Part of a small language model's weights: LayerNorm before each block, tied embeddings.
MLP neurons of a small language model. Each row is named by its layer, matrix (up: input weights; down: output weights) and neuron, and shows model dimensions 16-271. Each number is 128 + 32 x the weight over its row's rms, rounded and kept within 0 to 255. Numbers have three digits each.
Before each neuron's rows, "raises" lists the tokens whose logits its output raises most directly, leaving later layers aside.

raises: "istan", " Ali", " Pakistan", "abad", " Arab"
L6.up1289:111094134160099180123133183101158105096078101152108063150182164149133120066111168144117072122061165204174140069134132109117106178162100121126102075167121132146139158149134125129129139127139121201138157108140085105154077149094139127135113145102094094060148119123117122117081105117089106134148145150156097162142126175129092114062103115072133158147129093132149118167113208124135105124121110163186098158147105056100143104098114176157139163151098148138149105140054089103166120111118115172133118112111244071128088100116151136099129184123088213137105166109129148125154164116177145174117124167139148124171153137189159125223156157164141137125119087156099174135134105212186102095109089193072125127121127105119148149084166168140158112071141109141083101140114117130086196166141129
L6.down1289:127120162131123110148125102118188142133078109147080072101111191158107137133177152135088130081036136122091096097098183115096127173123129161116124129096111167163140159175094100083168167141141137114144154124145115105124132141145142111132099091145124166071113142175129128111104066099103123116104145129130059146088142146104103071149078150107170110079137068144130154153113148100189104124094059159164167139091093088139161164124083185157166172135170117099079140136123094094164141126149124098076078144110173125114110139153122142154118152146122135091133135123115074079116077125132120141113151124085074147103143059132162112204147133143047110139095131127168120067135094194099145114084130133165150063115148108114133114058202139165106162140211185116159086152090052094157134122130114

raises: "itting", "aking", "iling", "iting", "ault"
L6.up371:135146091156155131084145121099119096111163100145154057093105149124116172153094186127086098142119108071137136109090155134183157137179082139117122135045117158104168201191090083145153109115155131121129162132171111111127103121164159200124132156128094085158051208140141158149159129112117153163101137176161133100158121086128089120111114175118139126113107090097122158105117134097128104155106147165167094172128161110129189133137129080097183132118120146115146109117155080204102092039176155145055118124163153184097133102120124092144203044105129110153127130119100078115146096136090130113160145124055157126163089152113153159086139072145131068148166128131157110118161119133127110080080158102080094135126181149127137106145176126139078079198172120128122139123130175107174136171158121
L6.down371:146083081175137131073127120109172073097037127143169118107119099137183166169174100102175066113139134134082121092163157153095094165107094077136090076109122163118136135138122087112170144106096142143155105154119137136123068170147096097111053188130118126145121132128087163177132162164125079107180085127060108121141107124097094157114195141042143116152139110159163124083110183142148178151168163129137156099124047146100164140138151126144042097180116099105123169168135149177108127147104132148071038115148127137143101105144111040156161145106073101098131136118120085150119096101125090127125123111184121172139118101065200142117110180148145135104167109104136099184102131097188136120167060121114114088117098095142062133159144117128163159126125101129133115161129102178135160116102114

raises: " W.", " E.", " N.", " R.", " H."
L6.up1457:123202117138131121090120073088116173173151150061097129148090131184148102094110145150134140106185139143146147102127120067189133188137192098164153132065180085166126121158160167212116148184078141090118148080136100095100172099144136060126083112176125131106118140122056076125102084103110132151173174138099116097158087091168099137115185098164073100094126114128131125162169083137164136094120142139072099141125121124071124149116122155164164109052179108119125139136132119178116139177100072162131150127079168161131166182123153132183119111157092141132128061082129106122131145205062146144123101122165150092110127133150119091175111152076097166149114115138114092197107174120147104138135117136131097104159098159152201098111203107119120166081128171124105133133200111118106140101132169
L6.down1457:090118099155130196125146123121112192173148151109176129147187190108105104155129158086160113128155128158099186213183074170156126158138126163134083106102117140147080069174065064115105161150128132116121118144150139202148150131148124100177128111110086154097145116143164173082131099147146063139092161168115127177132150116080112053189130135113178117166135148120154107142148121084081148161146118103105162226115127148148141160074134111167164088068082177167154127118112130166034132104144129113126115107113163153092171070095077143091137131110113143192172142105119174069169141141094088124156134087177180072177111140153149091186117135174105140137128121113103150149113152137048150090134153142171168087105094099108088097107135097133136166108130124091106099112109146125135142138141125

raises: " \"G", " \"D", " \"I", " \"J", " \"B"
L7.up847:102141106134090102166173107143150154118133146090143168094143140076129103145134106118109121113124137099159101088122151139162125163161062086107107088110144150160085084174160133107204140110122191149126147116099183122164136087141136116125138142069085151140130114132153116144131100101146117135144133145147065157174135117068123103072174119142074100197158171048104179103066137107059196097127146119130152140153180148067128162117189072091119105116091089146087094116140098196131169149133120106078101125143098100086141111113179170082099106101200150156252157135145132135085101173126158127111121122143145076122142083141169116127093134127108110112138145108184122090174075095133102088132117158131088130109086133187158064113125110136161078136055139114087131145114152146124084150152145
L7.down847:119159114109103097139078150129131125107092132078103022128159166091140142141065113127065122173145116148136136176178103112092138149174100047095102157079161117098117101151143121107146140139135139117059137183107161118069159160167101140123091115130062132110082121139149096109112136133149149096121177134100127146122101125146071155100104094108115121134101069123148123133154093142134140152160160140124142128162182131080114182092166095146146163194069127118123097126116154145197193082177137125104148139139135130122125135109103172132161127137212150164139133127154134101135082102086105122125124121131080113173110170055151152158137186168158163150095120162143121131170150119140116108163169129109196078151164198170125077123144151208111141120145115140133084122140121146117128129129070

raises: "ata", "ath", "at", "ott", "enn"
L7.up1517:113137111122053193160107120124121124070148130167105171083133080090201169187124085042124123092148055181087111113162054131107095131062119085100147136107120118148153173131145161169105120131156084090139169101122107135085097118134134066111099099158097135110115145193086143152074129148148160108149126128198128100086125124119105112149144176183110108064123137144106163088131124085130193159190110136117133098123111164137049114131180102163144065148106169109089167140152076134185112113163129091086092110134133130131166141187126075105106107122127108149149104113034133095133119189132099093136167156102169086128122141134132173161146133121097155101127172157148039111144113111189116075097163162091143157103144093097115114166133148116107074160142108050129115155105112143126142096158103
L7.down1517:118124106144087086180122055138139106115204097156090174130135130088135134141141121125105121120126138188075087165091085083042134137112132049084104098141131125141134159141109161151112110093074170084161164136148155165108158132105118151165135175144124144082180137141151133117168097169110140109130177086137115085094169123109072084124137097119195109126179081167159164153144105116137096200124122126112117101114082071136082129155148142189130131118119128126073179134076115148117129112126144161093140159147090137078126089174130083064143114151201125170110108132063144183077123149163145132108106153098180155155100109093137111165116172148106119162161151179150094086127095102152123134123113122107146128121121106100132124169130144122177107104161069100078122140099057149131201130150109

raises: "ages", "ities", "anc", "ages.", "age"
L7.up1836:098139092097113120079106109105141111162142167123102130153100116133149110156113136095124135127174131094142101098160126095159094095098133166159132125111118127137093141118051146114124147129125116120107164125153136151072158136057155063148142140190148126091122114053185065160128105132164140106193146146115181102136155109130108150064142087159130113145115158149159073149183141047131139121144119144196122104099148200126097141131115099194152144159114138142059133137173098104148142149151119133121118083153126139179084108166141085102116122138142108079180132102155143129228121111074189162094178143106064118141083195121112130104102122147154184071136145163124154100169194161138054106159100142131117105068137140089081124116125126158154110171190115133127171127149106146159151094081109
L7.down1836:130122102188105136136132123169182144115184100198126136077088087166167050102155152104147114092146157138137070110101126104129105159174141171150106130097091068164113192098076170100103094200072125124091117074095151111130106147150099118114181120130119148108100136120132102145102131166099109155187129126146140167076151113111147086145143112081160090147119114143132115152147086143155159136123112142164176084141129193051135171118113098166171169077121074186102091107099209141171190125191053174083165087123107115161113128094156149150250142147155147128149138058175090108076090111135097104116121127113099111104092168095053152113106123125101168175099117091118145146127173132112129075108152083142142121094094107160086101099052157101136114121168173149066122119171104086121191098103143

raises: "ottom", "ibli", "eg", "ible", "ird"
L3.up897:111146109130112127092129115142161134179130074125113151076102080172140141124121106086117121147157137151195072141084130103125168157108073152145090107114110197117136114072132155173114125088112121112086120150195107117121107108158175107153165142167040084164106078126102103110181099187161144128120175103142171191156161091152151181065135155162114065121117088103137113099182106092105157161160164064110090156095111135117065163170134044149130135168165098149116098154153093099114146134135156080164134122103135151144185130111077216158145180161105150128134122108133065154110124048184139087154114144207095114182128110125132171137161161100134137133130141126083135098158151111135167104103121154169107184139111114173141104156180100148189140127102192142148100134157120102134156132154069
L3.down897:127166152124050143122129149106153143145117119144139093134104123157134155173107136126138117141112128192138063097129134144129080120122112143149126117168094181153092159125112101156138142100136121123105117170134138162117084151119162092099082133132107109174092095153095157139173123136129114171156120095071138184131177124178079143094096124135131097162099152101133076085115115128091104146123089145118123173171137094160190150109103055124102103166121077107255094143112159155074115148123160145092163157040112130107126105084087212136137137082165134181121154132079071161099164145169087152108163110174140118129152138129103119165087106130049120078110163099093181103144143138140173087125103125161156193147126155114109100118184116141173096066083135143153175161131108081053119080129087

raises: " on", " out", " upon", " in", " forward"
L7.up884:123120156143134104118104079099141122134157030130143081143082111153112170167125152121167176089113145108116159129104076100110125111074178096096090170088092081166146128074119118124175106132148163161118073140081200135060146146139171123098114106102134077096193128157102125140104132148170187146119167080157129186128156185072156122085116128137112101216115154180123182135089153107135115174125148118159115173113152102148098120104141122133082151097088149131134088117087061123080142143074129111138085126140124088153127122131140111072104113111128084130159142141135180105112119121076201112139089151182150147153131134131149109156140100151125186179117118132142081112059168169167150156114137119152063158114106070145145119122153090145130098142134157120178139155088180168165180097181108
L7.down884:103097135191136132120154049111089133158116146206085132129108101136138083150113089089151108093072121170115134197047122160167122180121131111153115131104143155129141175095096138106158135138163139131063123132082162176133177155167132101079101090165065094145119159162145125148121113120052112144132134155075107080141172085115101137095164163237132102198076082103095165177114112131098074147129170146097156155125115152136108137120125113143128107076073103118151111101121159128104150097055119066103110064116169132094101099143137110102111136088131093170156099124108168118085122104065094122139068104140066115117163140103111185135149151197128120179110102149155107142115166088065135158108108129152151135133104110191182126126120124128132093096118104116081136144065100103149129089113168

raises: " my", " me", " you", " I", " shall"
L7.up493:139103166183080148049133122182138150121127157148159120197167041151076146140151152089150113058169105098071160071101169110141177073127094141135131128137108071097118116104146178134164105107157179147137122133112149149090140114091096128146142100117161172149143163166133081139091109079138117117136141121114154151151195101096137165210154168110143140196133153093123141123146144156125153116122126130156117163156161134114103140126128142145115092157144140113156090135133124148141134071132142146064089154129112138153145120139167160079170131127089146129168062067158146162083170095132114123100143159127108120123087128099129128136145083105159099140198118129147089152156111133114151092147133124117184066146161124175139127151102139129095084123104102116129152126115170109065103164124153
L7.down493:119118147099143128080204109170132130111125139152141144130175072143095178162097134095129122159116096127119094073082100081089132143123102153120152135085115111144154117126087142123129099135133200147121160114134120179081067129079111056114142143184152112158094147182122150140073106147129124116126194128105141174162175133068140140172077164114162192169114166124077146174192076164101098127176118132204043113096190085149099157145130125152113096148131203102139100142110130154131098066099151130101156166161146135106194144133129163103137126120140098126146123133133151163114115086166115141158155072172143128129059198056102158170131082091147104085166135138146110115159151182139134085093151077118179156149118124121147121113090143112084039124134080113140180164107099162104079147146130

raises: " \"M", " \"The", " \"B", " \"S", " \"J"
L7.up407:121067106149084212095155172070112161124137158135093121083154172105116124151151122141158156127144100104145108181126172156141088174092085080149126100126135102177099099127144182207150089188091089157122105124082138131140149117123169157080121100150165114115146146151131154147112132151133105073105080120111112118140163131139121120128166099132134133119157141168119078084069120160078152086107201114106095114156148115049165123106077162158173150128150108165155107083159139134133101204151205132062216131201129125150120137102098083106134135097133140115137125125120132115106127153122162128069131150111143148109079122173146134080137138108102140106071130114073091132152080105103151135109139170170125084160128143151115089087139079112149165148113137145122112114190102090110101126140119
L7.down407:096116153139132134140096149158086113079161137146153159075112113094127074080096121114115092136076168149174121170174142085143131117111125064128107125127099089180091155180145096148137177142125138119122160116097176154122146117190163125100155165116071141159148168164104121082122172119105058140149102145082152176167126162093130035166079127228174095101104186126148104136105195137139144115144165173132079123132133118126132132148138121101085060113092114141081140160113105106109098135090153102135118096208109119091101164098151106165091118156150135148130125134082134169118090091097106171129110149129067125112125147150081138146093105117129110095074114072213115130138076121171109083119147137152089154182132118161121195141114125209097110180134114151110146138133089081122132189135167

raises: "uth", "enth", "th,", "urs", "qu"
L6.up809:125165128165104145107121110132068144111093167152192167133124114144150116157157117118125118204135141164139115143166111152095130159146131102160106126107102149132143095097118103107143142123146114142091147164180097065080140131116107156128136182158123080080102144137130165175093173097127128173110115100151139097154088158147159085093112139171095124072147130088115130110114138106161175104120088135118124094127206081129109111142121119131125103037120165174087162168064111175129116134121116062086062127089143135110069152110082087099113165102144182136143096091086081130131167121162145113091141176147156126154071159134122068172068097173173147136134148121190076158130157161105096116101152140122136127174153138186061131129092122154125162139120105139151138105121149186187103122142124
L6.down809:082109162177161181121204117091124133172071142150115121130086140115144142111119152103160140167073099081177090126100172126135099167138135075083165102103200166170120130082175153142087124101098102155113133149086055051145055117122135106111127160085132153105112136118096140120162142147087077137159096146155134107105145161103132106058099139122105175075140089174147151101186121112173157133085120100088094138142166055188194159108148133117138136135113177170129110053122065113092197112158139140087115149079118177109089085186150148110126136109076138156122123142135109111154135117099153108164132152116106138107136137174128107192077093097149026156096094152134135101145085200168087148128142143185069089122155104130115183162141138114138093111100167124095134138089150154117196087122164

raises: "istic", "$", "odes", "ists", "ucky"
L6.up26:094145147184165107139138169083127169080163084104159159111144155116147116128149122108194120114109188095124080134140087142114145065156118105084126117163105137126080116119149147145153177161159119109163092089119144104150112157127093115097142120052121116095112173119095130141125190131123099073160172089195122121152132105124160124117100127159131132173022083134099068154157091096196093159109081130193101102096137164149149126174143185110114108142062070141117106175127141086189160068069102096136195080115154167142137127124167110098087087160119147096148148090107132101159075149084096119136127158142176105119124146120143115130127177094167132080090140104113110086172110178092122091064162197153152157175129157121122102131104096104155172134168067093130122139079100121149134136081154
L6.down26:185139147073154114151118134179139156140155115149106100121132162154145122165092127176102114143109120112109061173107151147132140098075096149103093176145125121136157133156124137156178124178124181163131170138136101196089078121140172162133095117133126110088085093137128067188089113135071068109125064071113052156117126139121150141129113154085118163125149158143160088116169164163110113125155093126116181140116164095107112101121090133138192125176121076171059172127122137089132091146152113148143138102183130108108134089177109054102129170123071065107147124152135105121135101136108176083067161124122145146115170149176207133149166098097104157080116090141152116161109116147145161174142126133117106077149170158154121111080149082119167135145111111171152121118205167105105183183092168

raises: " have", " remain", " can", " became", " could"
L7.up1672:156132138101135079080101124119183100098048078137137090119142130087153185105104127137118162175112176150115100113104156140116160109108116162123072163108128051167126086094074142096116116132145063136136111087160073089130109182118153147130085107184149180101179180152142053132148142081098080113119046114158182122165078182127150097133116101166105179178161135076120171131081095100183162110074116123129154151138162117070187132092193138165124101134100136130103139113134106118157110141151062149095123105145119129125114107135167107104104109185195106116121113109122132150092122139087137092142177121114129124109118207145128114154124167132081120158150114160096097085108106082028113146101116103078113133119118130112152127199129148124112103139216136087106187152132154069079127142114144
L7.down1672:131091147200124161064071133103133085089118102095091078157132102128108141106119122086105172100155128092186133094132123163136124130129134165118070132085171163103179132123168122122136113168136080122173125131167133082092100110136087114155145158200136118100165172145197144142114131098065101179080089139116120165104149144117157141164076115179134154102145116128095113123111154097146122064126109089169139159179094121075103105082116087156163089112124138132083134107100159122155058101085124120131132110187141112160162204099156177124133101160184145115103082135123097113107115091121114177155171156087139128084094147071130123137121125117122149113151102200077155073138157142106061110151104139117207124073089123098126134123140128131113153114162094103095155113133109119145106173132104